From a checkpoint of a small transformer trained on Wikipedia.
Size: 3 heads of 64, MLP 384 GELU, vocabulary 8192, 7.6M parameters.
Architecture: LayerNorm before each block, rotary positions, biases, untied embeddings, attention and MLP in parallel.
Training: a variant of Adam for these matrices, 258M tokens.
MLP neurons of a small language model. Each row is named by its layer, matrix (up: input weights) and neuron, and shows model dimensions 96-191. Each number is 128 + 32 x the weight over its row's rms, rounded and kept within 0 to 255. Numbers have three digits each.
Before each neuron's rows, "fires on" lists the tokens most often at its 100 highest values on Wikipedia text that the model never trained on. A number after a token or word is its count.

fires on: "g" 48, "b" 12, "ō" 7, "or" 4, "ve" 4, "ol" 4
L3.up281:146131097165139158133128148092148150053144178108126135105130162126098120147161099158099143177117154146063140126113088128085142098146060127113106096200101194063130137141145206137174080123081135166127151088132158096107147240148154194151141157093111140195144125093168154151136090144135162088

fires on: "." 72, "th" 9, " St" 8, "y" 4
L5.up258:096135062158143118144155080140161155189132145129148110155079156104134131169189138155101169120091098079123174144121104130116137130121126137145222091123071134104105122097140165094127117074193153120145150169158125138119094119172164149045125103190155193139109129152132097166062129136108154109

fires on: "," 59, "9" 20, ";" 10, "." 5, "8" 5
L11.up224:136135115115093086144123149136056129175120170172198152089136123154101071099087109115122142085056059098142140150138078107100124141111206080139142118158126107139074157135119196105085140157060178145099130170102167142166133149071122137121097091113134119151107080112176107112118160098086104115

fires on: "h" 70, "te" 15, "t" 10
L3.up321:185195122144079096179091169147143198202154195080148170204103183112094064112112054097121077102139138142163079184094084139137118120147177105182154112095093133103136098112132128122141106108085163159116159156093182081144072119124144119140128087054076134147144116153119087079120125076175163142

fires on: "." 81, " (" 5, " " 4
L10.up152:136175118129132138140168130154174146178124103116194125139147107123137102139180107112115167147147136095115192151086127146152076171140150146140151188143053149040100063129147142141120070084110147137137162149151120056134066121118132127108117091139144176125106149108087120169147132114112158103

fires on: "ac" 34, "du" 12, " Ac" 8, " since" 6, "s" 5
L2.up301:088144099125064114131154094117183125151150134110101114135115145118143161163203123155177104150102086070196120115157116015161136147092136103203171136162123155110124062139133142117097100132129148112093160081146141115132077127169180113111214088111065111128123176126173135110152131095158141094

fires on: " X" 27, " Che" 14, "e" 12, " Chi" 11, " Ye" 10
L3.up287:120145066092127151182113140091192150110102164143173123165102106119133087165132141090174097105071145120205154130138096100190159160103117117176099114122123161103166100091072147132130110079091127086097159133150163161156082115095196176127141064089129120105080089109148098165163093105141130099

fires on: "s" 29, "-" 12, "ō" 8, "as" 8, "th" 7
L6.up184:112169086100170089125091147159158093131089188114162087177096106066135106134117085149180137121166146152124142141167135127130138194132156112142132138111111168147123114065107128131154139121074087135114105151109144126182126153132095127128121116141169156109169173110091089124102136088118150126

fires on: "," 32, " He" 15, " he" 10, " She" 9, ")," 7, ";" 6
L11.up326:174098142096120051171123105128154127196147148129187130127161082081105101151087072158086141130061125126123159155109171103160141164079145110204143150170075122125145117168071109140112158171065181134121157155076086107147115109124120137135149115096109134148140071104192144116193135179064159120

fires on: " |" 72, ";" 12, "." 8
L11.up333:150112133114098090159094111115143234177107124107140138096154109099119095124085139131079116116162121108107176133075132123151130176091174117096180114149092127141059113176097154130126126146089173108075095174123126163196154113080112136106135142179135176203168058080160119119156121131106106120

fires on: " con" 53, " re" 9, " As" 7, "pre" 5, " Since" 4
L8.up334:144134084142121105130145157136103123132157133117154073103115123126107154074198117134139118152096128086172138226147132135143098177100080132091116093092115110141110112134138098107189142092114080129120079158198105176119131115136150122100121107088150150135168083161101127160079100103157078101

fires on: " c" 62, " con" 27, " re" 10
L3.up272:148123133137104146151147151158152132189100143089146114123127136112132172094162099170151141120052162113217172223108149171155127180099132151122143117077117115141088151108165110093108079155108136136095130151162103140107103135134096124081133127148114113173149133104186125141164099088162111055

fires on: "," 42, " It" 18, " which" 18, "'" 5, " Some" 4
L11.up71:160191109148105098143135166149116198157089184150108157147146204122110153195064063166115088128109148136139149168087149105083136097121165189139117104141150096177077156088115170084078142137111126100105131153097077094125154149131142056079164098080099098143171084131140125121153161135095122093

fires on: "t" 41, "hi" 12, "r" 9, "ur" 7, "er" 6, "i" 5
L3.up97:062110106112101131150140152108124077134122191103102113076126191127108137131119182146117134117125144120107128135170078170139090173167158160136131164156070181103141171174144112127120099104109107163094126138151080109146093140114074141204095126137147151156158104231193135132143150095086154137

fires on: "." 74, ";" 6, ")" 6, ".\"" 5
L8.up365:103153103108055149194140143098097147180091134110204149116167164112124085110108138180116133129120118093111142149111120118101117130108195138095166094120121092114092111117167099119139118100159142104114125140116122173115138102112136114145129068134191140161072037185131120159139136142116097079

fires on: "o" 16, " [" 14, "no" 8, " pro" 8, "a" 6, "n" 5
L5.up64:089123181103108162133105142100186114134142115090168137174145148164162119145135085143120162143147139091147187136140102143240193148099172108140098145063091180124131111044135085108102124137124121080111125110147090143161024087152113139106109119146098102124164113121125092153178101117131119106

fires on: "ed" 47, " on" 20, ":" 12, "ing" 9
L8.up113:156083143107129110105221094114111164130135105115218139104085085119163151128096100141171148117128131129135108151126145106127117100133136177123188083133106091105104119156139116121149112174160183165159080152063108106120185155088165123132174133115071104102096128135113146114067134148107120158

fires on: "th" 33, "H" 18, "9" 11, "0" 7, "Th" 6, "." 6
L8.up152:162126134161093098133157105116189169129128135113144118103124188143090103135100098122140167092133106106164105170134121093105123180104157119160141132098157087145163110109120140072114083103126086078086103186160139085143160220135134099057115131101123114133113136164132108120101147121177203131

fires on: "ti" 22, " Fi" 21, " Bi" 12, "di" 11, " Ti" 9, " Gi" 9
L2.up362:126113099103067160193115139168153123120148144149139089124119192113108113177211127156082047166106056108129219100143110161105173139134099150118206096109111132116124150184103104105099153091155163124118096153143088112177125071196100123109124101152092145087095134095116100063164091076135166088

fires on: "," 30, "9" 22, "." 9, " owned" 6, "0" 6, "dra" 5
L8.up7:135139130138128088110141123128099148183116165148148143082173167143118058119108070108131128124126148099111129161109144129111125127132173071188145101126128093123092136109133149140024089126115099116149124184093136090112166201087137085135146124117177108154126078127091122131118127064127173155

fires on: " Te" 21, "ne" 19, "e" 18, "te" 14, " Chi" 7, "y" 6
L3.up18:139159058089083126170119155126173139110102170123177108134100127117165076166184110077148128107116088109152145138186113079178167091101131101181100094124092157120151121094096110126120131115081107117087184136192178165175089122110153156108174121078089083126124074143163107108170099104145158119

fires on: "im" 25, "ut" 16, "qu" 16, "ger" 15, "s" 4, "ber" 4
L3.up55:093099104108064145089138190113064134103175181078103106096106114101094127161139121159130128152128123115096089140100144159229094098112124122172094123151152109154110117157141123100163106099135133140161117155105134109122106083123059161147089062092142080145131133105139079195119211104038124141

fires on: "g" 33, "b" 17, "re" 17, "ro" 6, "ever" 6
L3.up261:094145091134107151130151113154167088117104166197143158143131236123091119127151103149154165116139150161112157105147000158129100146148144132087154162085179129127164169094137180101119098059099106142163089070186163124104178215120134152117128073158095147172145082119138192117120129146138090121

fires on: "ca" 19, "ma" 15, " over" 12, "en" 11, " pre" 10, "fe" 5
L6.up379:121136104095093070105102061148164209090136131132183154127113153187087184085111127144110147148096137128165168123102143144152163177153194123108141100040138134148122144062163165081161120103098156102139091144110140177122185147127135084117133094165109112097126087086131115154129102089198162025

fires on: "o" 19, "re" 18, " En" 13, "i" 7, "a" 6
L5.up126:116164098106112112109140123149183138133126220119183097182117145138118106108174105114112151178130110058152171186134100129173169132134102111107134142106122139132124089064154080066082090104102132131124101148189126108178076121170151126077159071138139109102096112175125118154105107055141111113

fires on: "er" 25, "ver" 14, "ing" 7, "ce" 6, "st" 6
L6.up253:083123137096126120144124137125175150161160155147211153144136082095126149120145119124121090135163093109143173163130164131137105154151202206100138198101114140151147127184132085150127133102170174167193138114070110102163116088145133123160138135146121086151156149113129099113149059167143106135

fires on: "," 54, "." 8, " be" 8, "he" 4
L8.up78:087169101128125119155077121148120157133153106057245150170122152090140122081114122108139163088084146106121099139123129123170113128115175090090148102120118136068137083100123099115093091101128126153162166120149196089052051116127126157105160088122155196069159146147155110197192143109162114131

fires on: "s" 22, "|---|---|" 18, "|---|" 12, "le" 11, "|---|---|---|" 8
L12.up255:190116177114158094099145149099109153115108112106194061124167166069173088148121054232087161099134156104140125143112152098133072128129120112109120130134116142135145061198090125103144088151130169160136101229133164120138111083119159099104152093103194136121186152160139124145091152139114146108

fires on: " con" 33, " Pre" 7, "re" 7, "pre" 6, "ju" 6, "bre" 6
L10.up132:153181095144102143100126100177151136126117197154199115148144155128157103086176085131112107132027133088140165174068115133182129182127126107112120089076098162108156174127136112068115110117089120124092112141158124126067097146156114092092152147136130204137112131128182092147109100138191135102

fires on: "3" 25, " Jo" 21, "B" 10, "*" 9, "6" 9
L2.up318:092126152073119205189174105119162119118111104130109128147083096146199138199150167168160078182158103148150172097110086147120151106158139167150112122173093129123130160181121095110095128113077171093077113117147143106115137099110103215088106149157138163086074168089130103119141168126112081146

fires on: "0" 23, " Le" 16, "9" 16, ":" 5, " The" 5, "'" 4
L11.up379:149092138126114150145186083112161114120103149139158078161149178121109160187122090162163154120135116067136186100110096110133114086093189113155146145153152139141129134133095122120062039162127091085105104171111094157204113142114116107003146080127162160123141119113208107119127138125111089140

fires on: "ac" 44, "c" 43, "act" 4
L3.up169:162224093132140104085130126167157110187131125132087181160156185127110186151140184154122085094122132110212151119130168092150149162160106116130103199120118149077113114168144170091179169090162185161100166118098200150141118143189155111086146132133124131124131157131165118080112116121110142137

fires on: "g" 41, "f" 36, "ca" 6, "rag" 6, "ro" 4
L3.up79:096138159144150124168103159099076113148107147078130161138176167151183135142119138151138172113146100122111112136152053185094146143078079117047168106129153061150154117102125176118141073116131074133082126119151106148119148160121085114122104083210136133169129139134078124138130106124186148139

fires on: "qu" 25, "i" 22, "ur" 11, "ve" 6, "er" 5, "t" 5
L3.up305:138109130134110081142144142116134154171062200130086074096177168164164162108150143143127114123102101123130096125157018121154188148146129148104130148159088105093170121158082151138150126101133125146172172114166063173133130124123123148157074146094070180130184075075143138126128146118052137111

fires on: " Mar" 36, " Jo" 21, "A" 7, "Mar" 6, "M" 5, "B" 4
L2.up304:114134107108105201179176078138148128124124108118117139096164098134179141118196141131106094153117063089140140143122056085155150142082145112176127102133050147086152099151131105032120084076146153096063144105177145172099107099118141139067124173160180153149112135099152098161124124147114080148

fires on: "s" 24, "ins" 10, "ers" 8, "sen" 6, "ens" 5, "," 5
L6.up32:135114135089089083087071159175124142177153144139151116107062106092154163134138165124094132173123164165110116117102186115122116178162194085171159125136073154084106117140130165112090110102106144179123150128178135102117142172108204134122160112130162136170152067112110110194150148146113120147

fires on: " Fi" 21, " Ab" 14, " Am" 12, " Ti" 9, " Ter" 9, " Com" 9
L2.up207:085156099114090120166123198164109148108130151171154112159111150063131121147178100147131096146110046074127159100197118122161189097094159169150150110083112138093114087095078124118124166078154156132137104169141108094184085075174103170102163103146067103127149115195177076125174069093149150092

fires on: "st" 24, "t" 21, "s" 15, "th" 8, "ar" 7, "er" 7
L8.up94:084134117127098125128122138138130114158182103075123152141056159075017113138133187169136142132164109129140089152175127078124148082131179163150146209092054125129127096145160168097099149097163171145158124173133094127156105083107129136178182133100150098170141133188135095159151096103104091163

fires on: " S" 71, "h" 10, "t" 9, " B" 5
L3.up185:091183119110095066153045152162154138140082134113159114191082158079139133139080130115129116110143132131171088134103098095095098128153191100184153167164104080105136094134126224112126082113095164148157103185092142058115123180099179111130137096127109148070120138145117113135090115138088136120

fires on: "s" 38, "al" 12, "-" 8, "ing" 4, "A" 4
L5.up174:111127123124162107131121194139145146115130223141107100169116089076097113151116120166148098118150160067092069139118089117157111145109167148150147136135103129147143036098103168130134060140063170123140132161109096172186166140113146158130128119065138092134125153101174098089138109141128121093

fires on: "l" 22, "s" 19, "al" 15, " of" 8, "r" 6, "g" 6
L5.up32:118143130059163108118152143156135133137150140150151136138098134092077069177128177127113088080110152139186119125101116098147233095131172082154163182129074144107136097125129170107039111138087149118120162190093086218178120109127168124114151090119143107190122120198175089120169106120144132087

fires on: "re" 13, "in" 13, "ed" 8, "tri" 6, "ing" 6, "ac" 5
L5.up88:116146139097109124103160105164103136166205204125181164136064104106124108150148110124122097211154105104132116128176164111134164109147147130148176165128113145137108115118144102114162097068096149156118163127133118189158118106128166115134171138152122071168168139127190114094151101077185152119

fires on: "ri" 29, "or" 12, "re" 9, "in" 9, "ra" 6, "na" 5
L11.up125:119090112096133156162126101121105145177153164150167061106078131114191145126146093099145057131112110075124141178160172104181150170103130149156213154106129144116100079134149185059098127099154156128149150155147098156127189151178167112125183116131089087133157123167162109145123097095155114119

fires on: " Vietnam" 10, " Florida" 10, " Beijing" 10, " Texas" 8, " Boston" 7, " Moscow" 6
L2.up21:115196096062059148178131125116119089118097144157108137166119137100112127159139141147182144162109100157095086078159076102121178124100126156215134174148102122075135131132092115108096139048114158128133155123116141145151098135138156130112158150107115106140089142133192063159121147105102071120

fires on: " un" 22, " de" 16, "tur" 4, "el" 4, "li" 4, "sur" 4
L10.up306:183069137140155164162142141125154171093131099152120109138087111131072105106082145138082149136178097133152164121107207133134183122092102088164146139136147122067113055177129119121132106085133179143132099121143043140178120061196128119111148132125152091158112120174195115152130132173151133099

fires on: "ll" 21, "R" 17, " blood" 9, " Earth" 7, " master" 6, " public" 6
L2.up134:076136119057068121140105113102105117084139160108102079148164098118105185131145126162141107109070123119156172145175178132162167131115113122093126173086116099171096140133134177134083200090106143145124138082160193164107140132121116168137117102157105112099160127177105098116154100099183178144